Weights of a small transformer language model.
Architecture: rotary positions, no biases in attention or MLP, untied embeddings, normalized queries and keys.
MLP neurons of a small language model. Each row is named by its layer, matrix (gate and up: input weights; down: output weights) and neuron, and shows model dimensions 32-159. Each number is 128 + 32 x the weight over its row's rms, rounded and kept within 0 to 255. Numbers have three digits each. A neuron's up and down rows have the sign that makes its largest values positive.
Before each neuron's rows, "fires before" lists the tokens most often just after its 100 highest values on Wikipedia text that the model never trained on.

fires before: "3", "4", "2", "5", "1"
L11.gate93:112097138077081085084155118093115089132137159071141149160156090158126108109176132196105108079123099124117079214127104132138101064121097130105114069082157063098104144155157113125056179164109117164189113144100191108151099102130128117147171163115113126134152165110146071112122091136135147136125135105172154103143086155163133131139113116115102160178121129130109092159121159130145047156118
L11.up93:113130128141088149161148167136124210125121136131117098159119084132141135115100097173166112080167131096119106089095119118122105145104152159091109127127205102181128088116129159128079094094090063203186175094140134108125103129097112127114111127136127180122125100116077056166124106090163153168168143118088097161108133096130176122153144174064128134153071159092131162104137083091157103154122
L11.down93:148130097124089188148084149157130106143125148110135111134111136176137083143128050069171131123183078097118141121104115141089135169128143104121065108155121156132134142095166179151116125112143131148109175130151189148155169093100179128192120158147098162110084116114087159068107135100127144090104100125178114100137110170171173072127187106107135126078195188152116131119139133134166179177094

fires before: " as", " the", "ed", " in", " on", " to"
L11.gate607:131096138145123153133133121160153133108163167139202121124098097114122131140159132163147158142083190148156164078165100127111098138150119149101101200147133068087170175123117157035178140168162107200134153152163129147113157120149120149123113077098155125134129116121170086162063165105118175097147136087146126177086131102157145120092134154120185136111170137114133122134181120122120151129074
L11.up607:132133144142109105157138119139145067146135148157171157194116107131110134188147167161125137158146146170111093089152089129203138114201143159189170136145165144131129135151132125115103124124174132162107166132191173101145132089118169148170143105090099088090099149191102119197088185106136127120079122113166135141198180127142150123082166118077127079136180129079077130121150077130105144135122
L11.down607:077201137148133103102121128114206133068155150093110122127122106069100104130156063118136111160091122114128202136182125102075154141121128139124141117127095169131158112156128171078143122151182136169174121045154125229133086113111163151126119163086179094220139128107165126129152053129131124098100117132124111188138109162126140136151135124117137122131090126128154093148155150135095144164133

fires before: ":", " |", "m", " ("
L7.gate103:098062186130072160115139131092120141090131039143127112098077126130119140079191135118177145102141107099128096163150100162099172187131121157208103201102128204125090134158092145133154122103092090129148100124131112102139124005084152160162137163147171116124154150128167108147144147075114119113125151119092140141140142148161110137095143188151152082142154120167102168132041144149133137111111
L7.up103:091113183171149146102113125116115099149103103138147129139096070125147186069157138110127158136134122158093125133080141120085061184103083116182116186139095162078195129105129139185129135089096135134096135090113137118096111062091164124136149162146111167127105091144105133181203135085118143140173095133141119109136134162155140191140073113142141081148111111052095115168120156112125118101134
L7.down103:112184161123150167095066167067112119177117148136147129073089086143123163120201117193137203098184103157045151113103137184144124179129152120142141137103131131153121144175103122139114162108104088109199136126127093070168092129098201086121131141126142179179119103147147181149175135154192127124164128112090129134174049140102152101130127111111132095171140170127130171105144141187133141123175

fires before: " in", " at", " on", " with", ",", "==\n"
L7.gate96:073143141061117117144087069135136083100131136175113150215130117142090134076134130125101101083130072087172077151129150121090164107169119197127113120137105062124154153129110109108166147129151145142154165168121140149137127116104188136086103136119107106140056169167094014190062127142105110150109141165170136166124073061146139164103125085062069118103148107173139144110154168152110119134173
L7.up96:140157163096138120158118115150137131090101111209164142221098073134122140102107126151124170099147110185102156140114149151104157159156102077145102156106082109118118130086029124139144082089098176176123133141154142140140139135094087114165102132122127105096053161163121114133077162130109127089140109145126101162118081062166182158138147085057071114051190121156158109115140104115139184189089
L7.down96:112148132136163081118098087149165139100075130160119152184074103099144102134175185186131168180074136064138102107168123105099142114225077063156138138100128145158119118114129084109181147140139157150168112108182106172147150081124117163119089116107162095186124144127174119130147106131131115104083134132147090101103115098170169125203091068112141113110089129101085085124093110098165129142106

fires before: "1", "2"
L11.gate27:115100101130124125195143124136179117125157129121086106172120209133167136157054100157131139115094104086189114172089134079070151212120111178227160143139100122082139132128184105129123124144111132071125167180094158205150149143100108134060087106171147142194098103145115103123139172110126116164102119150121125147119119170149080095104116093173139187127136161105133123110127165117116097178136
L11.up27:128138167101124102124184128153161164092082098130127125123085112152088125109095085157169150135094069177153128130164162043174116142141132156049120165116120136197190132110164101106135118168144097106118142094133121157069078074144103103125130153141133148097113149163139123138177125080080122139123175132160122179102132134106169123098163124107108110176070076137131143088171139093086160128118
L11.down27:111112096122155182137118108098136129124120168141143151106167133156175159091102110109114175159138154155147110143151145124173153154195089101089141190142114125188165135127102065131135109149142167109127191132174135144127080150094082084103167086168148131198055109147140122146122152165140144133107173129186135054135183082095137105149205179160150144122169092112168096147123131123130105145085

fires before: "8", "9", "7"
L7.gate63:138152114172107111086152173102126171158175131095181158125128095167113132138141152147142175117144148180188149122133149146123113119067125142143069121135155213148180162082117191168106095075120173118121101105125120117141191125103104105165139088172170157113099142068109062128092163099169092153115146150082108142133119087153148163192089101111136068131131074100122157146110098068104081108190
L7.up63:149168109166143092112128184078112124125162129123141136105138078168143150125175101163159175114095058165139138132165164161133154154105171097129178129156157167211125165101186181161114151130117174108100040142123119075141141164142117133127117147078166070147113087113106115153115148080109106150049101121139107138124118115129178127090124082079124117116146113122094181133126114098148144102163
L7.down63:133152160111156134089136168106120137123138110135137095140213186147075149169164179086121199081087036146212174154099124097152075123108140136123120114166156131141104150077126070126136157103131168170056128189141116071092136100162100135107150109113179148111091104156104123145148190080079121135092096139095070184138128112107172176139090086139130102152134090122114140107090096151073074072135

fires before: "7", "8", "ed", "9", "sequ", "cess"
L10.gate187:049140090155146130092133163121154108186105112102090088108119076189134113162130129082117106144111155162160120157146192117123106143108178118121180115155132135156129162127101163123117093124159129121116149130128126166120105161126104150108128107175134106136150123178140097131184114063097140154111148172113137090171104116107154108109141125141150155121152075147091140174157163120177119100210
L10.up187:120117167202150176135143164110110144095145133141151167108092087076186143103104102147107134066169119153123158086066129180112142105136079166059134184113137110170085145073111158099161124128084094131158146136139115128115100148170109092122069127138158129123101130125112147145155119067186148111123172070153140095155137113176149081130177096161115119162129121112121168133103136149130114098139
L10.down187:094143133144113211155167126127158144097177076134068106078092128128101124170164148104126104133079103112129069110084077122111071148090145145204144118150129206117180142142099130121138113073149085128117060149124133122109091139168096153156126132182171122106129120073074091033134102083188128147102163091145120075120148153130131140097142098106155086126151148147095148102102131163144124096132

fires before: "==", "===", "The", "In", "A", "S"
L7.gate255:122092115118129148137156079095131134115199155172101120077162152161143077163141040154156116134130102124191077139097061149154154155125126140114088172159114104114183117092107072101201114143165170115170122108111079081127064146113175089190082168151131110108144200094142147140148113067157161142081066124099152180070133122090111165073120096127162093155168103117142116156087163114120123181157
L7.up255:097160135123112172119153068155140136141173140184108130088145133180157039147108057123183101147133091126134123097080029161144133157098135100126131167183121109126162146128085078082146130122174118085158110144104112126167063157140139103154119178114111133124119171070157136140131132132161158107128063115163134171086125100120111142097119121101104164151154138153118132116114180097116106175101
L7.down255:099135099115141107141146132072135184136097077162095077118147181168126127132111151134140147172145092177175152113063067143138177116136141112122091141144135166138172147150199102122131103111160118096130063095129086107122140081088151085128115149187152112129170115143182179146121078116131116120123117164175124162132082101141151123104146106132130107077110111105124130092103152158141102174102

fires before: "==", " He", " The", " It", "In", " F"
L5.gate223:162118105135183137143105138160124108091186145188132098139187136173139131181130142112149105130149133087126062164133127118099119161143077092125102172109066188159141157104146069126108120128137211080136088148141121108153150219144125089175165142148090148159081156149106185097176122131148154152148097120137090113173161154107136168173108131152036133161144098163126108158098140108179097104133
L5.up223:100156080143114123068104143153105147157092110123110093155177110152161119128147101147076109126134091119167118179104098103114105139149133107118115128081087195147159133099066128164113122063167165156153078084161114095144155073137157087142127147113088133101089175110152109139131139201160126076158113086074149123168136141071172151187133133129138123093155140172101135151162116179209104131145
L5.down223:131065071182126125203173121104132099114108151115135092131190164148118102073128107144126145154122123124140147126153084121116141072143102104131112156133168092173158105158143129111118130079206185151088112113082088073165160121150130106149109122129141176099119120138148135194133121119140101100126129111156103114156140082146077159055144117121183147120064137129111141191156200154074129103125

fires before: " He", " The", " It", " In", " She"
L6.gate84:099103103155107067114108173095186067117163163089140134141211118176126158108135097121069087101164150102172095153106137124124120173115137094168168145124108149140158140067156110118122124118228127087156152094127123117141144111163117173117142128125083109135109082159222109129143145152169163065172188132112118110225141122142154091131117118095104131062125119172152104145151113077150119101159
L6.up84:120118131149158105104091084181107103110153096119155126116177139151105159160185141104163088102087091098103144126049166074114157104149130103103149083146149161126138131152143070126182168077171143083137097145113044124196107174078115178176160084151099166119096090106125151118122121133101147103154073141087072096128127128097112130157138088152094169175147133171110115144090180094214136132102
L6.down84:058095074122099124130126139111153174179114134138154082126105089108128157148165150121109160178121158140137135079207099086105074107120165082127153129096164090130175089164118149058114080101130142081127131127143126109097137123159164093140127198106124146125130159202148120181156124169161157110130099126107097182121126075160110151133165146140157161151102145116095116161231116103118123147108

fires before: "1", "2", " ", " century", "0", "th"
L9.gate469:099046134180147149083062102088093140144152103128155135138117107100089064130123113120179150075136082138129064096102140110131184161134153057094115194096095099142102205122162137107123127186158144118108139121140161138128096147117118099155189164131159156094153132137154096139156134124100077135126089089135143083108140155096135132132113178151097129130145096186109157096165181121145075130151
L9.up469:088088086082099105142096089092044158072111135152146173097101116093085089166128150127158083104140057160175097109119081168138166151092162113096147135081139141139109140118118110076072119122103147123157187128165117126130141187148140170105133112108177128132152153112136134069127116119118109125166122167113141129171064087079197167167126191106076102149122119141119088139125097118140137098091
L9.down469:147128139073116145088100125105090126084089151167138164176136088194115102090151131108166127143149121172160166164118129128173174138104120139123141157153078165108129191172055139120084097195141085101123196156126086124171125136088120103093091123112117117140131139121138091122167110173157142155050138101139150143124095088136072102128110090122188162119149036133073095100071182143043094121095

fires before: " ", "a", "or"
L2.gate486:046064143122130120103126109074177210068142096109129138136091129146084102147112194098135085104082109165172138137122189160141123148087198153127115201122089074125071130151136173114173128141120155098111129096132115110138108200092146076119193127109133125151132179134111184103155111105150145117163096143054118139115104160094159137176130129091142128137155147129099059111080183112128097168119
L2.up486:141093141096120129082164098112161157046158115124180163145134129156113117176127173101117100098133052110123121139180158183104109125120124174142099147128088084127073136128123148149116116161133147162154170127105093095099069182146078085125170103167155108113135166112119158164132063114134091113145154119109120139100153136082164091112159184104137109172161143145161090147070133121135090200127
L2.down486:135128085105167155047114077150090131114149121153154124157113123120079095179111131140145169105106118099138153056111086125162081121101146203137085114121093071102075098131186159139140153194180137114144142134187168111124197142122161095173144073152086149142089116126173096174156111161149141111131124144104180098125144125137099181151176120162175076096125099177110076195109135104125099163160

fires before: "1", "2", "ra"
L11.gate385:168174120190145104119131079189107132047076101122115198124120124092155109172100086108099188097097129134155103109135060151154143132136131140174073188126090128164132119128117181158094102162210172131158110073041134182111158163151115142116149135135114090111149134126146089154125171151148077171137109095047140139167089196127161157110128139122080131130092098128174149161090132121148122153141
L11.up385:141157087210180089133170209177159130108140156128152194165137145117111078130118119141154144173134146123108107124098126147133143110166148170107162175122130128151221174124111177067084155121127140105147129067115087101129146157143103169131120103109084106163096107154121117121114165090118150125070172100171142147138099131093155094140109116102195064154152048101140169138164098120112177090163
L11.down385:089172172112144138108125129093094156097170119088070145163092164122106055161087137073163131089121138112063090105127094047086143132166074147101083171140091113141138121099133128103143169137082158112113182105134079101155141170132149141045148044172121150097176097104154148118118132096130204110130064169092150147135128124138064118127158097124127142053124088112143109148161186150129161098085

fires before: "\n", "==\n", ":", " information", "==\n\n", " and"
L7.gate309:176122115206138108081141234085146149140135111139131105157123101120082098171122139103144148146109137126106114148164111113113134143147097098135096126047187169170086099139133082132076126109184182164146134116144143117101088081096134140118158174118140182126153146110083052160154128112127111109168204101150100127166179135132182171118173129074114159151095088087106117149115182139122094117117
L7.up309:086178142144115102115193075094078142098165105113154099065089095088106175182158129147153164152058152113076108055120126096142167160133095088143080203105148137138153073124112140158076175097166093142163097202163195143166080139131142094075144112120105136111114169142095071133110169108086150112132114122126105071159110118151148143099139112137125129158132113060104158112149142131123109109103
L7.down309:142139123175149153176127135088135167144152159173123137167160161162138154096104114183165190135130148147069126071146118156105083164074064081149130145106129146122125134131169126090133076116126098131113090140158126187128176108139139130075171122157174130124185162168067133141149111046123143123128109113179154172179136137169128116114163154142140136217196164149109128190115146147131132110094

fires before: "1", "2"
L11.gate144:125120132109115091159085098131149114146151078121159142136129163129052108122114170139155133099146124093134106185122180111119141157138124140141094082187095084159172122087072144117145153142146200101126066094158115149101159105163086141089167134137118098128152146136168142168144097090106152083134131149137118130196192144178180186128100118152102164056124104071194132076109172162133112090180
L11.up144:133152116077091118160152153217133103173136050117111193121086133128065129136092098181114120116131073035151160148091123137107155034078129122122153173172101141126203154091115185084086152170144142147173162068155114177124122154194123147123104108113089128148136108121133086098112135077157180048177108144132164165150098130137182130134123147195147128107168146135133151120168109104084097085102
L11.down144:147118105144128057093082072088109124119080134074171164144118129132133126075085155194086160073140107149127143162112128134077116155149117156085139152087119162065126143142120144140127161116087120079100180102131111131133145158072126151089146127094105179091152151132185157125115157220076128081163154144158114151090090085139170084173102179112052115138143089121107138134087135112161114073083

fires before: "6", "7", "5", "8"
L7.gate445:111158129227103145169152132062154092140094165139218185113157113132151115078126160147149108166109167145161104112131123149108117121148081110141115122199102103080083163162108105173096117110122143174063143160163192081130149136138088094147114020137091103092085154090170106115075132117137180151126135112115137120137074103118109136188121138143148155167160125116098151140125124086092192070065
L7.up445:117069125208141169131136198077123126135087120055159147112150094150162141104205148153138171105120153140147095149138158155115178137119083165118163115145130107128138116153153098170106056118059124106131087133137108127106197173147126124139103123140110111093082149089176079143107160154106158119146159130132142086133066141200152114111084128177092122103140080095100127158070063128104151137174
L7.down445:188186141127113122154169101076113137129107087102147057087137090174110124119149140153212155159123150105163116089090090143089114153109166122091146141139150152127166050079185143154102105123086135150113160096127129073077160170155114097105132144131113114124110125092149100123112160162093103125136155138106158132145115151139133165087065129142103105138203075116072078185130130125133077132114

fires before: ",", ".", " as", "\n", " in", " for"
L11.gate344:100161068109132145173156087090098078104126151143098102133122134092195122099113117141082150179101108081144114113095139194086145149139088142093071174158120121154136094109102148126185075121138120161136126072072128177131149118134143105090128144102139124137153145121057144070125136087119173165159138114152106165121197081130189179152118114115136139173162113174102117125152113179167204125071
L11.up344:098173118119102122073123086118162140143133140116160163114135138132134161143109113080146191104074138036100131057132136194129122129163085077095233128165166139067187123104071084137129091144198127149170128173158139162123172148086123156132130171133135104078134135134120096073138215156121159158092162128106091149073119082117124175141110082109106187141113184101081148076180120170154174128152
L11.down344:141152109113106077129157131154100106102188120117119135106121106084163139168139133144116057142138125133079098120114173137149120106134165171149177109114098189138143076053129110099113084175158131203146153184132144141150171110098203081120163124134133153152116129074168115125131160128113139084147123138140146094103122103142132104190166110151135111124168192191140095118150135096109122138099

fires before: "0", "1", "2"
L6.gate229:073154142091137104110126097108104031125122132134169153148128135148183105108116168140078107162134115091072113119063090175109130099075142130084123070083130127161140146149122083140123127104178097112117173109152083146137112128088182105052182085086137096111152093153143064159155109164110116125166165094172156131171116143100155139148182162108084078133109085108108154114134136122131097147182
L6.up229:082107072081102134135149154095114120115111131147140084132135125145074150140145172099170147064177107092136118093108115113118144079078072084094133103143162056103094076114121169092188130168122174134128108125164147091100105113151079119104107109135159152149111158074185142101183124118138117112110117128103121146143120089158118202167046149150065104159070092193103143107116088106134146173131
L6.down229:176117097022094147109118201105147169143136169155153077118147149133110133092108105089153121101093095132096093118137130126100129105119109174146126110186120116133105103180120103112148136117152086114081175188111147058114105154141123131065114165117131118127036120157119061156112115116193177120175129146127113160084101102106114138143135103139139157103134108093137177114126123133159140113148

fires before: "1", "2", "0", "7", "3", "5"
L7.gate643:047112077088117107112185129121139168131153123083114154130139138131097085108125120082124182122117175079220102089141092156123200199074181175142128151137085122124105149084170128130161097116125097144108130158100101133145136153073129132158067159098084137113144151118083162143165130092114114104078109123135173142138173097104096105145113165141147117179094158164122115147109117171121114059127
L7.up643:124117192135101122134132095105118145161116124172094096110144120140156077099168066108117101079167098152176142212173099108103137130165107102105179143144125106189099043091145132059110118110196093149117099150139103108127119106179128183197090158080172118118163159077123117128124132062133163138111100171126126134103120145106146142105097121112077072105169141174101157175113104172158120130132
L7.down643:070150193166111140133117094166159126130141148116101160137136156173164072136111141116095154148169098093112123153131047132109167116088110136148124138214090192124154053091103103159197109096051159107113112133147132092120143161155131098180095185089118085156127116126198125108124131128062131131109067168151135079130162079102141107109100103145146152181105130116125146098168093106115121137116

fires before: "2", "1", "t", "ound", " |", "ious"
L7.gate242:154101150126099157131136144103127130138136114176230100156120141181145123152114135093168120146156154106114062184067101150137160139075097101151115161120111104144200077126135018127144088101096099142079187162143138146079127129109140165087093103077091209113165106155130142136128150172124168124160125120126091116153138133067109120115153144163063119137065119132122081155182137131165170094113
L7.up242:166151129133150177115187120054085154030137120163119122145126197166150097112153112145096144117185134094155105105123088119143172163175149069119114209176126147147161086115082152063170143113130094139161135144105073153162108118158175149114134142165113121134123135110124135128129105178134154128100095112158111125073125124090154109155140212215115165143123174119111122132115054157108173144104
L7.down242:113147090142084140169165090132132158117149123121100052111065133141097087105052122140089127061155073133115155159107114142120089098142136088153150168124182141128079171123155077145133096154117101135157163133163132073072150130125103143161120165114108143111143109146128031101112110104108118101101195173065137147151148133168089148172168110119109076134156122162172077074100150077136167119085

fires before: "==", "===", "In", "W"
L5.gate451:177058089153200084132156175119140142205125122141104056173173150180108144113163152125092067191168132139141102162167073118107164145154128169089167122152109148143165061107094131097113078110107184140137164168159142116146171132124153124122171138106181132076097118130132056135109164179136165131126099128129108097141136117170096095147123123153093161136155169152095129131102102122090108139154
L5.up451:082122109182158110091141121159130140100095166162117138141153139129157109185142161061138100132097099160122130173129086125087086154145096086118124120177131190129114106160112116119156100108134157124078120194097106112194168151141152147158171149109157144132126175106125096080096149131056149112099073174161049132076143121165130159145146072142107206162143126126116109151103192127198140097111
L5.down451:113101130167110176160116122139078096113148192181075075158102111117116155145196106134137108116096136112126230098148142124134130126173095129136097120154138132168145057122070093027151081156142159139185121143171125092097119126085162106120133134130100159075180075120155144125141188140201150133096065106139076152121091131103101123086107136119116175131117120182158096168145164114117179125121

fires before: ":"
L9.gate443:090171128135096089075150113075127183165143090166136112093099073114133176146180109156154113133079109127097119127103126137144129230134122089159138154131120187139122123108134116100127150114071116137237083067114143143158131098146121106151124089088136202109171115147131172161196131109181128168128141131125204134172108130159163148049122129105123118187128110132163149108164145135085148100058
L9.up443:093070128129152135071170111090095184129113104161141103126103119128092121091209117126114167127092101079116109106133134098150118148126116123188089135126134152105151160153121148089114151138189080088160135112087129144129058127090157155136122083141138146089131110100096099125206126130195147150150183100087103140176089097084154127075107093090164068121131124100175122141089076120077157166076
L9.down443:096200120063130115082161094147098137158139100182161126147171057205114188092153118188137118146129166038068156099129175145157127108208134125145126137126131142111171060105196091093186118115126129094128132111124130070121122140098098121176140129122140151082093128133171138132178132092153124108137171126116172219123061114125136185063137173140154094142140148115138183123071157158087104155150

fires before: " in", " on", " as", " with", " at", ","
L9.gate102:078116131083105091142125088153182132082128164090113158096150121157038162168051125153096094194073122143152115125136114108093113110119153069191103145105136093136118144174113139148160102132098107194128163135137161174118088093118070115125132184130095154154109200162152118121106160154100078152198185141146098182160102087109138142161168138057114134120065126110161143177153130111141188123158
L9.up102:120143131114126097100183154171154137125125148146076099197122089064115146120080130125091168164153132061175133098215093086176164137136111098127116127168104094118151086139099140115144156151084129169189100122120133181139137145127127134135163130076125095101023120182150112133087166138085164017132129111112145145195090161155128121141134109103107145163092170107127094096106111118160086112089
L9.down102:129140102064137102108167162150160118087179140124126110118112146165135078149176181198113179087115081131151114103136076182115095106146135158160158128127139123099088121136160093150128154112121125160177144172139081121098144125056159126157112152138186164116102124114101047172103175141173194082159113138123162090086101110122088122119110142108182127166074123150103143040135131113151135142128

fires before: "9", "8"
L11.gate297:100150111165115140152069148082101158162149079132085107133120127094059095094080152112102196165082171172095139174121191127175142093142126152100097070100158143235138157142125150137089119147159099123072132105178071117059096131126144142108122056136198117120151132095082115131145123138087099128133144116139088123113165104159099150102088128121180116134130176141181100187136119155124073157149
L11.up297:173042194147150160138164160107117127064102141136168185099143141086108128155087098153146094134082090104158135132119078087122198154095134159147101153107042155110079157093133165172164084108109087115067118093121133162093118138054106123134126125103171114121129145099095159055098195070118158096122164105148149144150149153121116122154136104150101120067177104124152095099165165078117117147165
L11.down297:132119105154092109147114131144156151150125125150092080110100062085135125153117130079108147141077141143083144190147073171080111176162135103121151108112101185184110163162115096123110130091115131146130033136091090160144130078100188156130103135173153143097108118147126063092115072116092116106121143092161019121127124131160116149166103071137163076178076115121090134146134189119076079126112

fires before: "4", "3", "5", "1", "2", "0"
L11.gate103:166162139161133121076141090163126140078163131098113107116174146155067132171123066190127143145183146166150136060154195089111114115102142137157174165132167115121113165123102136139099122067068113155071091178071150128092150171152107089129113131163171153158103127114115154106118095067126079075118135162084146131078081164142135131104105162086123128175115093108085160129137147121178145151163
L11.up103:106134135163155127117153130145131083133165072053128077034106103137011123073051235111161109094180159100047148182072087163143151122166116132167101143133124099131065137089168147089105156119113098129136205136118097088117155147140146128101142083119119137144111110080124071158107108157089177137079125181087176137137161085153128172129089105162137121161120118111084150114105124098114136078129
L11.down103:118142110128083129094154074079077117105138123149149149074138141125144100128067082136102140159122113157147035137110117096131178102198127099120127167121119076157171121139063147128174127120115145126100141058131146126191111138151180094107148086157127126100134185068150143134102095129162181190134127178108096147132104153178130107157124140124110134105127145137105161115100179163151166109149

fires before: ",", "4", "6", "0"
L11.gate631:124111080104109111137137074054182129109129110098087142159165141094109117139080138133123181132089123131208203088107084142092165160114143152100136128164169117100121115152178105080113154114111124102150121158118114139139161142119149095147124135127157154100098098159116124157127071164115078154124126111128169080141171149173120131125119160096166087169095092082082127117088155108139150187154
L11.up631:098154101159087140123148084093101113118137138105094131114136177106143079101143221150181144157143071104180072140124088124111144146185186112109083177175188132119152129158144131096133145138125157077203070137082144158096094164121161101179122136145139109139152143103145113128157118155126068136123114120140187137113173134164129189134147154121145123123131115164100157069136099144072163193118
L11.down631:131130108152138173123123139082179121119181141077160061133108155179150088186133156128143124102136157117127078107093156151119105112141155107141123122155136123148117135138132090074187159163140127090158115124109177125208118113136097123152112129119145110180107157124144109080090116150206128113097138122152140144136109122211141115140149162177116179116180132184140146179146084121151134171062

fires before: "==", "===", "The", "In", "C"
L7.gate393:153138134163173134155156130147160166129165092181128087138137164164185154142185120187096105099138129093178090178118107082104138148066113091132084138159101066145086107077045138117139114134149154133147139140190121140182134146124087111149104089152095121152147149114118106109165101097179127158099143166142181101122112133153147079083133153083122103103115122095092109179090139143103086176115
L7.up393:104128134094123119172139105111103077126161180153097087139160126144138076152113162079137165145114050120099154163100120124107147146127091127151135164102123163114095135096120129135092122127096118109146104175147080117174108200104172143133170096147152144119123157127125158230092116149141105122094117111103056177162069051072173118093100154102120122156118152178076118130193139119139138143135
L7.down393:133145095127120069141116100108031148136179096150103099136088169113074172159106051138107109139121135137132189093146094087156115161165110110122110171118133124154088134137144142115122175133159129124149083142122108099075214100131135112125101123085171148101154143131087132134122167125159136067084126157140097151125086076154156121103080173122121090143098128118075118192137132141092133117125

fires before: "1", "2", "6", "9", "4", "3"
L11.gate222:107131147153073130141099156129200168098080127149140135134109114185115217198143073121129133125117124152118097148145131125110114099091196171150110147090147085171152150093143151066095136125156146149169128090141066184151067093134118154149087137163170129118118136136161104117162127102131094127187151063149127133118179181156150129128106151126138200143080107131167120135161097119155136172106
L11.up222:103162115114115135116128186140181128058175135101169188160150161150123141110199135147103167122138109147201156100135116130104132099117131064067141051127111110131113137129184100090126106073049127099183169138115101089206139133104108089141152116131140153124073085140150169139114180144090177122150141082069173190097159155116148153135119110109132163110075096130110115143150134126122103108118
L11.down222:098121132149123084097059175136129136074107079153127107178125059127091103120123182115186125068128135165178103139113132110117124124108137155131149100088118100165169113114153220111102177111158155153115141155078093170172163149127144105117138131078145173133105136175165132069128119158126164083162115073111106237125151124117143120126176077098098155116095162079135142167132157096130116162085

fires before: " "
L10.gate372:085073144101171149129155057076110141155084083157137131133149103164143117170095148067177177123107146162213161122126131091117186114115175124176156173130120145167085145112128137090144114136123162064161176084134157175121120160129167054087142165096110095132121167154098124072102108126090125116122111150108125163100132142121138135170113129134188148087185120085154093135153095077118071158136
L10.up372:126052110066153138085155068116186166181101127162098143162126064156107122154065118084220103111075107115137170161149097155134140097144147195142125158154099120127099158104123105136145072136106128098167157122140182112105124131144115089144186144089099122142124152182073100084130089175117087125143154071120164115117062134112142092110146144129194096097182134086068096131096086061124146148155
L10.down372:188116132113114143108159119124168121157133136129122094148128182192115127081169104134142189125141067102103138103111174143093119127154166187120091168113182130078092128188162094155207114161126094178131109162109123076117162102157104108095144144199112117130104154128137158108162121174129130142094154062028093144117162122124123133104157136192126117114121130097100129079103158123168135130123

fires before: "2", "1", "se", "st"
L10.gate246:097171074143140174113136105094145135136125134171125116167154144129176167118102128123107150099111128129108091119129129161119187132110115143201164141121200105164126102119123139134115125184130117138104135096101131169192148104149134159117102125103176126132149120120201145168100199036120129057105061116144155109097157093125105174137059200125107158130109105096111131118157106119087161110127
L10.up246:101115162156126180147147155101100131095169125140161148167128090068176136108139132171140079112114116127118118125107106108088191141054129076186097152112094118149122164104131131150145125166155115126099121105152141167183138098153152044087169110069143129158188125114129128121130074118153084087109093111146114154104100073104146112184081128090076127158202140091153164172175061130065155112123
L10.down246:104155084121095178165128112134132139163109095107102113131106177134168160157098135066105096008117091128057151105158156138143087187081165118133106140129109176139144134189112133051099173144095106102131135150126081161128128174099165170080083165118091142128142147100090141115134183122179156114155156112154160111155112197128166116167096163125115113115152118096144108148180129107124078104090

fires before: "9", "ors"
L11.gate408:174130144202136156141141149089070117180108023188076071110094163145131117100117167124164185147136104142042171149130157149153155197160094119148149142089126128178106160140106205112167108104160117127099112125118118139092103100108159116098122135160120108111156168135144164153135113126131139144097138082121104133122185129111118152108155180107137178181103171115158092154118117171144072169146
L11.up408:160091099172162116132064073057157169100109157162156101125133160160168148181112107130115140183105158170087094152113135146118185113145141102149151094149154116099136147096131106151126108151138101082101129076080161127099100197130160082152098146118106121113158143143103118103153116119134162094103086090127120155155144120112107166143076125078165066236128168063119116138135107154077096162129
L11.down408:101157119150067169085115174132091175127143087118170131140072128110172113144072090100185133144106097134160107140108171182092091171165110161181124106132154137160126127111097094118138115114156118123147143122078080142112135174165175125168144156134131142104146162109133087048114099128157102174143127104155058138162125111120174091150140124134107133102125116158164191169091111165169144167185

fires before: "==", "===", "The", "In", "A"
L7.gate613:127136165166145188131132052123152121133171204177126123125170136190169090152167108153167091155075091147153122128086111148122118114140111165059094148106107130100142156107121132139067118108157125089135100101142134095144114092137169099151057207130097126094107102150086107132149163085134173102107081076122155163187113155124189115123130138078152108111127103115135163151148121136109140152138
L7.up613:125117138118148153161134092132095096073192182128144105153175143149164079160125117162151169100073082093144143096062103184136094120160069131048121109142076143161155161115106115094072106133182123128199131141159107109112086132149166127155112151133163161069060098102080156144121134082132153117087091168123181181156064160114178088038122132136171102170119121124076161092127169172121070165169
L7.down613:143125114183146143159137086138191110127126129200170128149139138197090164184122129163069110114070149030140159141078118168147119112110122135126098109141109103195188116148104086125110134052174157072140122197076168132160119060127129016112131132101117137144152136089150131151112166053116183100142144148031156129130084113130116096066086076096134156144128127145090108109138180142152159098173